Part of a small language model's weights: RMSNorm before each block, 9314 steps.
MLP neurons of a small language model. Each row is named by its layer, matrix (gate and up: input weights; down: output weights) and neuron, and shows model dimensions 0-159. Each number is 128 + 24 x the weight over its row's rms, rounded and kept within 0 to 255. Numbers have three digits each. A neuron's up and down rows have the sign that makes its largest values positive.
A block is one neuron, or neurons of one layer that tend to fire together. Before each block is what it responds to, as a language model described it from the Wikipedia text at the highest values.

Hyphens inside compound names, especially after Arabic Al-/El- (Al-Wasl, El-Gamaleya, pre-Columbian), plus mid-word pieces of foreign names (Alber-t, Norber-to).
L6.gate225:107128093101102115107119099145154127158130159176074113146156135130140152127124109140119128132122164121140115100165151101170129117109148188138152083174153151160156149127129112126155119151097131182120106161137140146137163162123155162137106097128131117128159180127143156112112120123131157132116164114115129103118153168104118143181106133093144093121083158133122117166166157121162141113165131144106126100111092108146141142160105118112151146120105104130143101121117107100198143145132118
L6.up225:107128123101125174151135105174111146134164147101143168170136105151129142112143079127106123112105137143144136121158180082103095119108146124136102131166136095155117167107100151135164118104124100114104145145134129146115109087150117117086093176148107183142106114131144099119061147177087101149130124138094128136150083158131145111145118120119116145098093126135165121117078129104151174104136132131140121100120150114115149112137126105125142128153132148120071155130100094113142111117154119
L6.down225:148137132156130115125152104143134146145110103147125129094128125144120133106136115118130144166100127164108118144115106119126145130093162146139113099136091079117087105117123111134134159099061114150117109126156166119085149101131127183089089090137091145088124130130135134166113183134118114105177097133068137155137122131131099137166114131128119122098109163153118169127078096132147128131141098093150139141138108100077083179104129147158119146131090113150137129109127099090136127112131094
L6.gate400:122074099136177113160136124125131111093075154117107125088141140157108095145132128145115131126106153199102115118131130144136138138126152152135102144081134111123094105101099143150141097137125131151142124118107144072114157109123117175114112109107123163088135143133132097118172118169107131133098142099183119082093140160121147111151165089122154126098148133165134129116127106150138138135118108082157129131087108099097104098142153164131120148133166096120124140174109123125104171134113137
L6.up400:148088115120124170149115102128152182123120115100097107108128104146126102092137120085155145120170160175114147169161101105172114115121138104094139119124162129112091138154089141146157119093182120127146176173134112129117144123102165128146128137127124130116153091128145115090133137134116073142150094160164160079103118159134113137139138131132129088105141141173170153157108124151108149147099077111150134083126125147128127110100139147110125136137104123134176156143124124103138138151149147
L6.down400:123126115129152090170178101092147099115161130171084127117141096133147096165126103105136145097105132163110121123107124123139141140134111098117184106113083137166135081110107135141108109110130133125139153104126152162141114050139188128131144092111091156138143131092128113123131116137113123143173134180143121114121121157134139145110117159122098103205097163110141156149141106136157146137150143138112109151098088116174133135120134122131135108115140131097146122109108117118136124087156156
L6.gate461:119107129133119109123100136134137170141096135129144117155098106135089139152126155115099130050150100125119121152170104131111135152115104111131113095096126140134060119126153116109141141138122138098115100165144130121129109104126123110110116123159114159115176125160139119133127119131093144126132107125125215117130129205122151154120158126136129081114122167107116138147129131155121156161178134100110084144132135136115142100128077153152111096138148111132140176117103076145130133094136172
L6.up461:106156136146151129164127143187180139105170129167136113125114132150166115130133081136126150169104129088088132129162126139193179121162112119136096135119136114094118146099138137134092124179112124153127176101153143124125114137134132139112112151125136118133153112109109087173115109093098109162095105147127112124165147117082125147146127120131138127100114131119130118112139143166197095123115164146130107121099137119133132123141164126161089132116149127165159158163097149108107106161159149
L6.down461:154103113139107117142148130157155089130138145160123123146182113134168133142117116131129072163153158101140151120099173122127141105153152126072153125145119134147158146120098136120113108139109163141146144107116096150143109127121133122113134161143112136119102121130102140127161073107107123113115104094127092104138143136093116143145114081152105126140112105128152136095106162129110131086104101178160164097109114111157148123122089059142123121163131166093145123145153183116132177173134101
L6.gate521:106100160097107146159155147126171176135171130136144135113133104112145154120147103128106124100140105119105122125115162077142110132119129158087114122103114125169166148109094104105184144087179088150166174150182140153130148105122152123171093132148102136118099147114128088101155135125116120136094128123143105120123102110089122119151128123158160132121139169121147131147136141149153160155124131135120144140053110117104125118127162131116083138063098140115117117126140099142153134124112120
L6.up521:091142142123100130104116122149122146127116136151063129150157121151148119085144117147079096128167165159128128080096140087122114096139081154133135172082143062150113134135110144138109134112122160115143108138127144080138137154104125124091147117121162119116143123106112135114183139140125150129099139091126105099099120124073169139132147135099134064093133152109126127147103133162124125092120105130121168114143108059124149126157116124115155124123123113113109168107106105116129144124096120
L6.down521:129079154148137141149160113068135115133150137091127134135133111123120127131108130116097147140128121148093121130142147111164151128166098165079144129126142139093113133112082150145143131156173156152121120095138170128172145134127113169135132100124141137089140172119146161130167077110148122142128087121129147113122109142148114146174136125132106172143129130081172174124116149134151098173146163129120136138148159102116103091127161161102077109086155134123164133141107095165149147116149101

Finite verbs right after a sentence-initial subject, strongest for existential "There is/were" (There is no evidence), also "Lee had", "He sang"; plus word pieces after V.
L6.gate111:127143141144102141083164147107179145125157122109160147133149104146111125153131140134143058155164120138114107134099137116095161164146173112173089125115134180116118095132122134119155163147064165131128103117122150177126155128124111161157118164135109177107163087120104095136122132085167140142106122119155143118146106125115137150141099129141134110157100160148101129107111165127105100067132118173120104114154130110161119119137118146122120123131139136156140116118166127113104083123160133
L6.up111:140137099151134123134148175122164152117132145087121140139160137095121106119105151121126094117163111174144141119129135143125117107152159094172180127140116145137063129112124139114161130154098103164114142146165102113144158124144142115122151157173140105142151163176132153108099143110153141178123180142119132093117143170102101113110117093106126134117158147085148094115094128166164117084124115143134153146110105094114133141163146139136152142115100099122116135125146095128183124124081094
L6.down111:122127148086135142117159107112125113137149162156088120109111146130121116128137137088131174147167135085133142164105134094122103122111144152114086154173151102163152113143114128109128144148159141118146121154092140108158114084127118144148114102086145155152133103118181127106135090135146110102102173128187129115109085083138147112144104110132114122134139116156138136084115127125114178112095164147112148105149125091165095119137169106112162168144103123144109091123167148160119105170117144
L6.gate136:131134119105112169097104159098166080129126105120176141105116133179150148136129136135094129127160150112182154131094121144075130129128111157157144112112079156097117132157134116101131160140120108138145130115124098094121098125094163117159136095166099153130088127104130115106110124151158144162113109143125190139134162092100123196165119138131126128095134107098098099095092158141141096141141109118143113133089159155116140135108160130140111121139142108164114120151139115125156179107137129
L6.up136:114122113153142160146113184135127156119143108113112098151126076113117128137101156145197105147143130143110134108119117149092156123106086146135106118190140087106103126108090167147159133113105087145158161136171117113113077148098122145133122129105097131102110131101119138115087121162187139127120173140096137133151121130115117161108112106128094113108124084141126106152123194135098130097150132124185111144114128128092134123121136134134136153141109111122098148114135109162150168145111155
L6.down136:093119119090113130138122133115093131183143113170145129129099148141143105151150142143092134136099093163160135145155135122093107162123136091162139132140125109121075119153149145164112110137150126145155125166132099081161106149111096132152151117148132094132107078104091126108081111089181146131093191152080134097127129087146126158125141146149162127149127147143149128123138161140159063112129134086129111129096130162096116144128115116135100090146136124131122156106139142124140134140172130
L6.gate196:123121123103089136102105122136106109082122113129100147138111143167069140119122107130134157127098120103141109106132123126147105144154086106149133124099089119108091150146084124142115161141123155197133129179135156119120126087154110121158136130109167165141143129095112112133160127120168135148156125138137174098148134108129139126109155097178138109153113119116101128128143153145170104134106120138185150107141132197114159126158099109107103111120170161103124170155133111118135112080095122
L6.up196:126128152100090126103165095115138083143136132149140140121125113183118140093110146133120142155134132118122128151106094141113174099146158152141132133111134141139117157142115131143128136130100090177146110158158151127189152102179125118120169141153141125138093167133132162135097140119126082126160079073145140125113149117078117120121134099129135113109144093132146111113145144109126104114134137187168120117143136161130138130189114115175123086127167134103073119135137147127080146128090109
L6.down196:104158133097159150137133136139112091094141133133125115122073097157130144139103122137131114114125094158125107128193114153111151110141112119141104104146120078108133143148114129096112100164152147093117117158138108084111108137134096117129138102109087143098144122141174117153132140085158124156132132126142112143129141179072134079112114050143164160124114128116118135147147120124090156077126147081123113115131098141107069105123146110082118100103147154149135123119161107107138153127140130
L6.gate354:118101177148140123094173093107133126120193084143154159109110148128141136100127141118135146123154105106126139134104145145090142139111153090139125124150106106129131154123103181135137179152129074182149116150155157121143153150149134150120153117132115129135129134081088125102105125102135134184105156164080145134063161097141116165102157115120113146105163127094151116131154137151129139123142127092130160160123137157129129149157132131137113110142163143143155163185117102114136136107121127
L6.up354:164121108161125135166111138153133099101127115049115212102136125122138136120108127108122149112128137092115116141112145138099123137119092164167149094135119153135149145131082138117169132117124116168155122143127133138137088108143167119132161135103138135138093100101109090098094111125109170129140134133175140159148162099146137122147114128147143128163114062131119128119125159106127106143183165144134170131115124150134134076123120098146117096156116161143136172139107083155123127147117139
L6.down354:137138146086147155137098098129144110107202115126136146132128149098098123092132160116116148110106111108134132117093132136125137067149097109124119099181133101150105169110134118130135154102144118170141130121111160089151130091133122133103070147106149102131137107093107142131117122112115150130161130107081114140160105089151116120128102146187112148094137109062184120091110131130176120145112192118138128133113177140097128128113136141134107160102130141119127148155123118122102126134146117

Closing word pieces that finish a name split into fragments, mostly first names before a surname, often in tables: Bar-ry, Mich-ael, Rud-y, also Smi-th, Bl-ue.
L7.gate159:136147097165147126108151144135142135125080105105157138123103129130113069150146131168182179101127100147106135128134099129142156179142107130134156124068141109104145106161102100141088109134140165188112139130128136173142130138124161150159124158164122182127128161114146096138163136069135119161164126144095165162117178086119144091152139077132127122108141097105134123155145140106105102120110128139120121110086115117123112121131101149115149128130128104132131108126146141112117133113150102
L7.up159:092146095117137130102198136121133102106136101125120135131076162106105120136161159091158149117119098134125102137146099129140135138136140180120163144171146118094134141121154148168104142119109089190153122167116140105129110114156159139192134119139096138087140133116099123150113142127115145174141128111084152182125155146096135125133142141152141116097125112128137104157128086097132130122171123133131136129128115095159099149109125133133063101107140114120166121085133153130144143124165089
L7.down159:107169146147126118141093088133101146153125157129151150156175083086127104129129145160108081161156131153131130162127129126106122099104147113126145116129112135176101097134112149076152143090098137125115150129129137127144167136152147135099144070101129092157119119116166121134148133165111121153157131145163094132107130128133155140097114138112134141171123127148157106120108174082143111132117129165152121151131094070111153124111123130141181098123117118134043162146126156104125124141119136
L7.gate164:124081146147125105108174080137137103133122139122101125140110090134090154109142131129110144137138158120120145099096127103105100177170121078139140120084167115109140111115091149143109134142136164134141114131083107125121156160113078148100178118161094147155169137128161143105079149125167085119128139146171150106120107129131095112135107122136136124128151113146132141152138094089109144144147112144150130147107160103171131115157142127114068169099122107128119116126168137132134085116077131
L7.up164:126138134085131134102099120147104154189109193172120090099118144155120105132135106164121117137155136137124080128134170135136126154118164115101100166113121094128126143131120111100115133112148097120134135064136163088115178126149128147122127124092127140124125148172090086119134175114118107116129079079125162104141133139125109108103164103158162138156130108158122159124146134082108133132138092147124103106144128162134123109135114150121130134085151166135088129121175124113104093116107152
L7.down164:159146140160172138091128178141098144161163076145135108139072165119140137140120107126133164117149127121134114133124113135164108130110115114170117116105156132163164097179137100110131154128173103123140128153143160102152101135091093114141126138135161146119155151094121133163123140130098124136127179154098140148150162142129102163160104155169118082117126134129115094111116130168087126128149128165140119112118145131068171108108093132148115087171159126125152137123140121125147119085146126
L7.gate425:100111082122152099093126094148104149143107136149111101131121075153143101103141148118144128164120155105123106108120110126135165139134119165112084169114152118117111141150137118179122176090109159202137116109144131094152122113150099107068164066153128147108114142124123136153124187083143114111177137155153157148137110154120134131185126112185137153143109140096121151108123126117149131133131129127171114137114134149117151138139142137175119103145131120145102108140127107148134120153130122
L7.up425:136135111121134127118144099158098133157152110135139162120097129145122157097140111132123150098067157120152059163140146137133104144122160127163113137097120111163153158128120140156090168146151182119128128140133125125124109132099123132110153139151093127096144179094112133118137098147138146144121128159166127118137166143162111095115132084138112146107141097161116119113112146104134136081115132169213143105152128127127098147087110145167150120116111124121176112148137098142124114139149063
L7.down425:098146144172166098112155140121118125121124099116145154139104180108154106135129126189149123118135102170088167126126106170101142137152110123116088088154103112116159114131119141114129108140153148139116163089166142107058149130113108099123112112124151109104121111163142112113130123062092130144093149129159124152101116109101110091111091151117159125136093124147116136106146132107101138126144088111139134100148094166124106081143097102148095150119103158152149144139161128122161120158115149
L7.gate612:113155089109144134100095143115117103118096096107156141156128119173124123130134121147129157117140128178139116140118129121130115179146134137082168096135143145130076140137127154126123105154138046115130163117153141096131117119133119148132089171140100145100112093092127146132101167134126130128141127112081189143103130113147156084121179127129113128147137109153120137077137119091124136168090126139162129126142141118194164148146157108107122084124130108163135091134108155112113109125097132
L7.up612:140122079140175149129184098076139150126141106129118119143116141117174151100112135219143113138072129121137118139134152170087160093130126152130130098112123099138113143158110156171108082131111110128125115105125131091134137147139124112134137110109107092159162115149120137108132129133114131122125138138158164152144125118115098107182131095135164113125130115109090129172116149132139123126120142118115167111112104129160163144118202141126137095114115104140110118108139124157109087092178123
L7.down612:118102168098100147134136135131113134150130120174153162149142126088135131105141120143146117145116121124161185130145105151106170094128113120110116141098122106109120113122137135120150149162123115121126092130092118133134141129116146100116186119152111108110147173140138088123115094108162091141144125120129147123135151107154121116134091167140117103125138092118133111183127135184154155148131102085099154160097096069156107122091129058159179145152140129113085123102167129122086138138125161

Mostly the hyphen after Al/al in Arabic names and clubs (Al-Raed, al-Yawer), plus mid-word pieces like al-ter, Muf-f-in, morib-un-d.
L7.gate69:113170144145113149103123189132139131142136160124119116138093120115121144131169109125146122114153135114105141142088129102157140118102084132113111100108133099132119188074119132144119153141121148103103172099099156090140140085161107106105123117122103140102134156123122096060156163119184108174135131115100169131157122101150122116117136124111150144092155160169164127105152129110162151108128130119120161108137147161122131107145145136137118143121141070174134099155130107163142167130097135
L7.up69:130138114151160139107117145119142118153144137104084116124116127089142152130105144176087117132151090090129105164118081124158110135118112161104117132148125126080154200123091122106130123112112118119118111121125126104148122127144135133126144152134113144124111061114115127101147150158196120111096109112151130162127119132076093109173114107088138061130165161118110133107154146144144119119140113154118108150113123114132176082114118169088121118112186100121143111163139116139130143155131115
L7.down69:114156163130059161135142116117130111102161102117163127119105139116087136100145099175151130128114122179125141095140088172151156086126109152151137125102114150142116111135151143126129103096147147121092149152147156110131128132110111140144139138105162135108143163138093171116092104164149134144079115150119110142118112112121124142189097107156133101084191152107084144169112089173099138105113152147112130109172133143127144148141123138142153117160132135151110148110090134112129138147114148
L7.gate260:196108116097154126100139085090183147130089121111110163089140103150167144103153125144158070113114099151117123132106137131162125127123134139123161172079142101126084120114114111135126144133108106172142133126089142109142151109132119102121093138131137117153162141117092140099147090105094082111112150144179135097142106146168103143092134100109141121123114135165154118121128150151110157145137137109106130133115099114170113113088124077112122166141125128092141148132125133097163092107131137
L7.up260:132122161139169112118141115105091152128119115121126097149138098149127118187158148102159111151124102145133153132136173145147166160154105124132086123103098121118118130123123112124088129139105146177121143144111150108130133082094107166180119122161088110133105127130121109101122076155123134116129113087152103151151143152090128102164124162106119132166134124148129168117124114109159145097131158142124130119087122132154108139134170153101157121108090061124107135138112148109131153152211124
L7.down260:137115135124182169123144134117131136118103132070149158123137143152137125072108135103129111113080091139128087110106085131152136131148156100140139098130102149100152107135124124128160109119173137108113135151141174132119175158145116164182093148139101093107142125131147094141149153130119122162115116145149121121127114111135127130141118127151086109126109098129124162094104089112116092154141148134192152116151181165124119155157135110130086091148145116168105127107167128094139125094141083
L7.gate422:147173121103092136145139117108110083090088137135117118127147149161118125101131133142117159103129123160091132157099153070130145117157129136118141142124131127138111094112134104136126112120176098145077102123133133110129155165104135092127154122132141148144173156103167142150135111103094125131099093128152157166122135137111122127123128132104127177127163114099057116082143128144132165133113124154107160104136128134130125066119130137119148109113139113119185186108126103166131172182155141
L7.up422:122170107143112174155138110123130157128173113131129152186081158131103166113133110166110128146118148084148124165126122102143114205165123160181134093105120140114089124112137150177084136136173086138132112126143147120095093135140135138130150112161094112122145125144112137122130148134138143157111135129084129106136141102112132122152095136158164096120115133148111109110103101135145127123117168135134111109130149166156111098158091114119130130083106104130100152088173161115122152156154134
L7.down422:120157134131110133119125134105122132116118131097155121137167130096121130138118135112053136140121175142115135115117098083129138121125119187133128144127111094132115104100070114156143150131063157147109160126159149128080165147137130119134128141125168119153136155107104149152135129099172099160139126110147136113141119069140096120105121120106146134142167151079130134089143114105157162087154091164103106191167123122124148114122136193150128130159167140141150128109129128151139118108135140
L7.gate424:124105126123151125102138143100112129139167142167096114078092134124114138123137130155110106145107114166148135142106114087166133149142161152127119143108148120119116110184111124132132141124161118125099166143115100172090138099143141150154128137101108112109160138099118151147132172085128170133130132120210148087125151174122120161110119080126130143141120116118099128127138125169170127104129117173114112086136112148095111134112135126063148119135115083148157129165127109143165108161173109
L7.up424:184119127094130120110153083103145134125148160176131100068089099124086166126137131157148136086123138166136129101134130092140099149156120151147156127094152131143135126129092131142145118148189146145132146117114126136109113152112114102123108137143121073111145129095121064108136119143162167167128164123129129076115115172084140160132104131124139147127159119125121105115108133153153161146119154143111142077110091153142148121125158131115148159143098134146119141130175130160162136089142130
L7.down424:092124106143098155159088126126152130106158153128171129128112144155138145096092144095112100160151162149080101128102155107131141122149168134116082112110138133125123085110066117104133113089136149140113143150175153088118156109155142098143141155114114117123131174142065144113160111129121139146147129124122126102166141139125131131077146149131137145096145147109102101117150113110078105142154124141141136121129102163136165128121139101097147116122182104154106144102174153115103144129112183

Short vowel-led fragments like or, er, ar, ri right after a capitalized first letter or syllable, mostly in names: Gab-ri-el, V-ari-ations, G-or-bachev, Comp-an-ion.
L7.gate128:094154127129148170126137124129144133122076138139176067171130140120128113163077148147106134121107106136127137071132120127121132108080155160145147140148097169142124093135112105123093147119118092092086096141108148130135121146146149164150117133140105155138124128100162133135140160123109145105151142100098159099102166100110110039155129155103131129172154143099118157103142153124165158134109184098131121132136138121108103121144141111147138129110157114146142127161128116091101121134138104
L7.up128:093127128142111140119167131105111157101075123146140108155152167087066133163123119097125131100114110129145169131098160146152083128089136196136116103112117175131125096092140137118116101119116162133130127175092130141151106139110129152168145104154142121142097102129152156163088179122126098102106125116152158105075138111133113116114131175105148154128132104109141144105122141109129144104117130129155103136123130125103132090111094153111159099138098134148127154137126091110101156130137184
L7.down128:118103106151167125150131135127156175133143131126137122139171138110113169120116145130123115168130135194143119113104120124131100144157133139133139130130089152121119145139130144186122165117132175104111154165160178134079131172132108094171156128119189102125083127115073138103135118148123131137121112096086121116137091152123115104165140142133123114128120135087090133135163130134143112134139133120078089136148101141140136126122089178121137107136135139083113159121120100090092186110115137
L7.gate133:109123129152116141104139132138142128137135162123118122101157131144134186169193147148150115121120167109132108113133184131182171094132116139150115131150105108101125131167132138133081114128122123133124131143143173134113127083139120157170104081119188115138153113128105118128106147093128148046086156143121134100141155108119138135146145105137109140146096180122120089111157144137124124115079131127095126105147139143108135082179150098156103104136119103128141104143131147137108115088130135
L7.up133:078142113167156108148098165109121134119148142121129128123102093143171126176105101076104150103102151095104099136101140132107138131106126126130117120158108086108172089129128123082109131188107124149120154105161128153127100095147108174091140100115105134149074110143136147139119137145152106124095172123113143115113148109100124156147147098156087161138093139139147100163116113160140157167134116119100127147115165130103098111161178133146128099119174145112134120095146149139115120117109135
L7.down133:106110097177115144144133141131159105071124095131128145153150131109115164157164154150144136193121126116101145130092096122152146138151098127128134113103130114124120148151130101140104145100111105091127137141135139173170138100108110146117076141178134162149151130127162137120162150131162170096204159125157179088151115141112119116129106141121147133152098095131131136118086115105171130126134131154150167090132076141149123133159120114137150161107123172135098138122104119140131115107133141
L7.gate475:102113143120101135125127129118167185132136140085107129149127110125058122133124134153136141134146120123131129179113144121135104162143156154145108094095139091169169132118138142105085141177122135108095128119132153138104163169119118133184173150125137158125133092150150102106100111092129117123137131116149155166120180108141140097157157120178165111171067104151141143129126104084127148108145137134116106099127123175131169114134128109148110122112109137143118171145101105101155108117123112
L7.up475:114137064150123134140172151124176139154171128127130161128139122183120108093140145201121148145134114075135096127099113138139132160120140157126164136105128152116106124099134114123166130145125114101113116116102149080130137137167126102156178137141131076120137122116153141144106150110140095096112145135126096094150165142172102114124164152118096094139122138170104134124118086127123086126124118085096086112116130094137105099134139138127122147117159155154113142150115113086149158116136174
L7.down475:064138141153147134159128152116122126129118119079147138123126137111123125100164118107115128126101128131088087090143154125107119119090143136119063146122123116125122118156098130110133137102143120178123177155147139109159108092161142116131119161123123139149098145124079114126181134114092126114111150114132087116173153146091136090127153097154111119137119118136109133115143129156145107149146088104115117101160117103112144067094107153140110093114084099064129156120114082151167131142099115
L7.gate564:120164124122116131169142128120146148095115106110120152180124118141100124152133135163198102142166141125133122117119117115160175133129112149127124141126139147128145103111135112148123153131130092126143107140133129127125133128153115126155091122136112141132090112138173105084105123149124093139071111093117091127105116104161140108102150109137139125150092129123149159153092145126117077102147167072078102102130134174135069083113137155184164106087129142126113099160168109123141164125104140
L7.up564:133102130136148158145127128129113172131202112096099121104149141170115106130144132205082118138119121099141123110112081126139151102142137117102117130105120127135089134155107118105118150138135148118111098121111177083158148126129124128082137087175120124108107111136130143101106100112107077122135116142145079126135161132142129104174105106114128118174097097115150134108139169089175140118118141122143083157124154129167122107148128155105171110152138129120097149151103113148128162096127104
L7.down564:117150150118127083151124116109158161117104156154168174118097142152125118156118136127125113112108116141179131097138138136134115079136133145109101160090106148132120155134153114114190166127097142131177131137107143124096111118124139144153095104199106124129113164123143126077132141136114140157180120154153084153122140147104147143165174126131138177144100126129111096109131129142131115120118121120198165119130130155130113120135145125130126129188107124067141150159097143128144141129116100

Final word pieces that complete a noun or first name acting as sentence subject or name start, e.g. Aus-tin (Peay), Jimm-y (Work), memb-ers, wh-ale, before "was", "of" or a surname.
L10.gate429:131145144141128111117126141141113158130120134188162145148141106124154097120145110141158094089074170169093136126095115153118137110095138108127138164156146125118137091136119148130156156160124175100145113160137205114090102127131135159148107135145103116143163147173143139135125147134111181136151100109098122135144112154164155117141127100147137122121133107096127149151117192071121157134141146123129147092119100144139111118132110147125065092154133116165099122143154109129156126100105132
L10.up429:169148152115084128086148149140105168122109138129133113122133100139121114140135111133166155073141064127113110095136118142112140138093142121137125099081103117117152132126161111155103141153131149131171114115102135130135135102073142127117108110180101111128141121093161161074131147136107144130136154089087157060170127098151094113097115156146158132132118116160161100144135100138107107120163107122118112113108156134116132119141092077107116146172135119149156131104125151138116159166146109
L10.down429:152104118155092107105137099121127136138145121128140154126163091115153120134120095113132111109134113142117119119159108129118116106116144101127128150077108090153148155123133123109101095146141128083142165140148142131158125125109071170088150123143100132134095107119119127118142077181116105103080140122166174095117157124140127156136144183101136184172115125115115121118172120156070103136083185165153120173160139144115144118137104139117146146144139100120133124136093103108105137110103127

Fires on inner word pieces of proper names, mostly Spanish/foreign people and places, e.g. "í" in García, "ak" in Osaka, "bor" in Albornoz.
L10.gate163:161143169127118132079119114114113112103120132147112118116163093127178157110150142148112128153120094146079148120079149127143125177171161080134147140108127143109130138144134091156111148141117106151178121131125096140132144150121121123154113149140098153136144126131132086096150151097101140146117150128157164105132118170126098097129153112124101108071164143127180138119146082124146169148119122147147090163089143130108129147131172139156097099149138148140115155100126164079155131133088128
L10.up163:118111127156131152069150110100172145126141123160119145082117125160139174117134126132123156135140130135165166085114167139153142127107163149132149136089136163139161148131080101106160081118051095116118166129097130164138108142076115155176118141153149161148130165152156110127149137115103111156156130121139147151152078120129131106137098122120115102088140122109132118135138145155122133158119113115135094101093166117118145135124139108163106090100091141132103171137136121106150112112139130
L10.down163:109111126157134124140078116140143166162124114132125115131144101119138158142127154099143144107079097104118109072126098067126119116093114122170144081135143138129110120152171119135127129178126092146077141130137161108155106141158108096116118099134092135113118190164110124130115163109096110145152098111124124131154108120135137151121109099121097178133159128156151110136140091133083151145134131118153187126134096146136175116147097131091144101150137101091099164118154130112119129158120115

Short word-piece fragments (often vowel+consonant, like as, an, er) right after a word's first letter or two, as in P-as-sport, Az-er-baijan, Hisp-an-ic.
L6.gate137:138130099090158096094123106103134125087143110109140157148135124169141171103116142122159140147106089065199100122140118129177126131109139116148150148104121132163134118114138134084124094094153136149136122152115154148137134134156164137159113127157140091162118165127137147100130106138170127096129114150155168100132127081112138107107087079137103143111088138155111135140132128132149133110099142150126146116078140118122149145132136146091170111149173098120126138125155089147159140117082096
L6.up137:146121110139143145111111126111139095086133194083120121130140137152132136152155128131094095097103095110132129094114124129118117092155129164123119108190118160158137127061088132113107125079122135095109128136096164157149127117154101143138114127134122091107126094105100130147117107138111107141101077149107165105106140093096114086143087134111121181103139095132144110152137138102133163138125087125154130087121115149099149132137145138169160103124122127128093189133109116123146125133153168
L6.down137:096105121114173136097181142110123135120138110083119132138153122101145128178117097101161181145125103086119112163116129150123135138106151174103088114142097129113131114098140134157118097081136139156130076130165171132136086158120116143161139120145135121105114138125126159091123144146125155124152134113170091139155121132122091136107125135171122078093120094119134089107145157110163137140131117143165073166100138133087149145103108123171107122075127130109115119137115120098130128111098125
L6.gate496:176086211141157126114187129130180125115103134144145148125124141149136126127147127144130114154152124125152144098119161121115115186098148141126113116118113128141094120112126083118142187080146114121107112122142138113149123122193100119133111195115121112123128101101147127093150116112144069114113153123106120091119091097114092127087122109136140130097104143144135086095130114114141147160081132107100111118130130111125132151106169163146131147143138145146089107141132097116128094133146131
L6.up496:137129067138147126099097109140108146170123176122129128145135161093108088140120177119126135167090139145157164170124101108093109134131125152141110083107115118151120126134144116112117129155087133158116098152180133116146124135143133077161129114144085145114102143102166130155169108127129123117115085145104098089140152098164119130148135094130115113056135130091138132144082126125142151132124135128149147118099134133126159144123114165110158116133118138150165131101141164080171134149090107
L6.down496:114122098127102137120172127100123112118113089114185147129131114136106119109111129153094109152127142136097117176114156134106116089127133144126088151119138103141169137139127164105102111157151104157161140196081142131072129141125140148165126086149138059153149118159122151126152126113099103164124123132131099129133137155103143149138147115126091095148109135153125148148102121074125163144144192110157155118124082148100132116142104099123155109128145089150135134116119119141127107176092139
L6.gate525:142100117107105164088163110091140160105128154112092162171121080191155156139131151140166128083121100102120152121156160124132115106149113135109121104143132142107110129138100088095126141146136179156106133126089135128082150176148088139121170126112186133148120176125163115162120154133110094111142161113150118149154158126148145136155146127145116179132098144143159120092122123148117139158104169119135122136151106131157104128114106127081135124126115120114112166109087152131105134134140130
L6.up525:139099111091111166097119154106128117127140174096112125142135120125118138150154116141097149109069073110128148143149129141096112114186125139111130130141138129113122137077067120118145119121136147137118118132128097099151124139129087150131135123139123116132111172140162118116119090154100122157163116126083155094151170092138164137136160102172104103162121137143176169121109135114106116164099124157122073116124128120116091071080113115107146112145148151108096133156137162098143117092139137
L6.down525:150155146133129128143134114112160113153125137141133077101174146143159105128110096159103156097114128134164142150116110150118123140163164123104183135103140145111116122130121139103112122126091139136132091120153141135120111141124167122123171139118130126107155187129136133173153186141134123168110112113170113125121132121097104127076147103169145142088165123131117118072171126141142088148124123127156114133170098165132137128122127082194098097134087137152117113081097158139119127124106096
L6.gate595:133119133103132164110082079155077115078108152157143150147122093145107118115133165155110158084173126135118172070110118125112111138189131117092105100152122163153140170104159117087104140147156121139125123106131103150157139160111101124149147131111111106110134135081126112114122139117142138140142102126172133123113159111115085118131084088105117138132116157096107126141117173125079109094102109164110131120150141103142148117113140144155119124152109132156144116164167111160132105115109156
L6.up595:143125120138135095131137157140155122135099162116158132130121135159163129136136152123147126126113097140131153159110154140124202151135174115083138140090103114109151146159125126108116129129163141123139117139120114198117141159105110135159135147128136166137139151081104104138108092153106090129099098152140100132146164193135115117135133153132156103137117135118121091136098120107089117161120159169141115166127118107124071168097140108100081130090140086149136131152173117154136096118141169
L6.down595:133135152123140145074126126106159137152101104114108126180142106092075132155140116154104130117121146138136136140154162137111108156132135148167107108141157178118135145097126084097120126076105163134133133153178137109141113152103132135098140104090163084160127132107087154123137152127088141115133138130135173118119104102097109116111103165104140150071122141162124086111165139131133119117137109133148136102118127113114181085068122098131101153115113089123117143154142098113096113148100154